Part of a small language model's weights: width 160, rotary positions.
MLP neurons of a small language model. Each row is named by its layer, matrix (up: input weights) and neuron, and shows model dimensions 0-159. Each number is 500 + 50 x the weight over its row's rms, rounded and kept within 0 to 999. Numbers have three digits each.
After each neuron's rows, "fires on" lists the tokens most often at its 100 highest values on Wikipedia text that the model never trained on.

L4.up620:541534531626476484465426384515573516531545514509509529481530479524468512571526545489563461465519367459510443585477556523482455447483443538556426503436514482543558512511571391537542513465551459513493518465464512569562493518505443481523588544496436454598575693517382497420434556433571552487490521451444538495471482536448480537549410490486422496548555512434478458565506389522489481528506481500499443467454475484527525574500457544526549610510512536439516535506476506476465496475565589
fires on: "ad", "ast", "p", "ut", "ang", "ased"

L4.up448:395545482522548484531544454452566458569561552509536505551490596497443459448578509471508488447505588511461477407487407463484516479478577527526442524499536456546494525542522538490401463632587479434422430435531525469583518492457544462466445491544485535508451492425459529504498471557482484450478533493541479488566525511561521551479520442563549460494501540510456527548560584535459484469393490514544434472427518447506582463466500540483490589556538464393389584545561580528435553363574560
fires on: " in", "oun", "r", "y", " ", " on"

L4.up586:432506532590523506480504551519436550488521437500462473550495476415471462513500476526503511440439523492475436595448501514513418491501435464611536413474506480550522506517549560453494509486525442446525442502502483531538500417474523494511447516322446356400506446538471499563574505591522547433568511639514503564431528526487531514552544585497498501529546619471422525508532538475508497497570487499513454423554466461461494403503467485384508480500389503550428489428500541558465576461531559
fires on: "1", "en", "2", "gan", "0", "man"

L4.up81:491590566499522500500462560444447528439523452444432463490530402584540409452442547517441443550542453373549560525502507431446502546395474424514435467395479511551595488504564447420512516565464504495523435471468480454557491429444551552524563504539455523470510452448518460492573423499487453509609491443417472480483470486540502522473546454513470450642416490457511533471563501575545464430418414482534498424480503460494516479428579550500500497498587495478578529575531525424489495441487538
fires on: " ", "4", "ut", " when", "hen"

L4.up342:492564485517562488484514580465557661449483517451406442516492541482454379457444505512520542556521518400559502541556504421497468430481552468591572576512516509421513441495484555473583465492474492469433416600472525480520437433525510519500500524542532542482545563450595539409570577557532586554519517512464449574596502471504466533543477552587477552566533545432522523564543528537494517514535571558439451541572358552531523465521554458504478548530508478537441521495479563459512495489439559
fires on: " by", "fore", "s", ",", "it", "ever"

L4.up121:538470559480456512382433463425510535516561456516457491585531492547496546486539437551468616502510543437420495441456551421445518610457522481565490557565531481556528569399514549472500458531486546510453531411535477436462493528574627525487501515532547530485485404521535565508425416430497479566490583480564477523435517549480461546487458458455464545645454398593507442413532517387456516502508501463399461506532563421496492474509490506469528444513447522527477502435499519464517454519578528
fires on: "-", "ite", "ak", "c", "if"

L4.up528:581477565601541425506402435500565547469475504573486488492453520484521445510409499527537446467515477458507535573521519456534540507443559585561447450447436534442516419491488441532551492387440472555520596506528480515568518480501489553460528575359465556530400536505549514440461426573498456543436560441571551502539525539548526475540499537361468493503544452468474483476522451543601442575530452517470416435562523432577498610505483512467553468504456487476469575493460527539507490471535594
fires on: ",", "d", "hy", "m", "a"

L4.up434:432545533488493519460451455437430461514444518481538558475505453453486564555486428569468469396587504481601562458541450450503503466546533550531449486438472500542442509461523536507477548527591488467378478371544473477533513468533469458518448446527547472559465478562462508528484431447489462524360553459567439471544519408482432612548530553493523512576537553544438544477472660496563484531514501465409540481470587437552445542434452579575441553542478496439542511477522525543485545481554487
fires on: "ly", "-", "g", "|", " (", "S"

L4.up196:496481510570425538462522503499537528471497574479489517439530469465566514472494534461569638399609488541385503423480521528471493501531602439505530455555479404499523469398603436516511447477499564512514448593512534406453500445488451475411388540467480505535531557491429433577495512511545460457418577409490503496524461471518600470573395580460481519459372532541526513450507480493481511496514505487569433525464492497559546499443548423546451478485511449585486528501607530466512472526490506
fires on: "{", " (", "-", "\\", "up"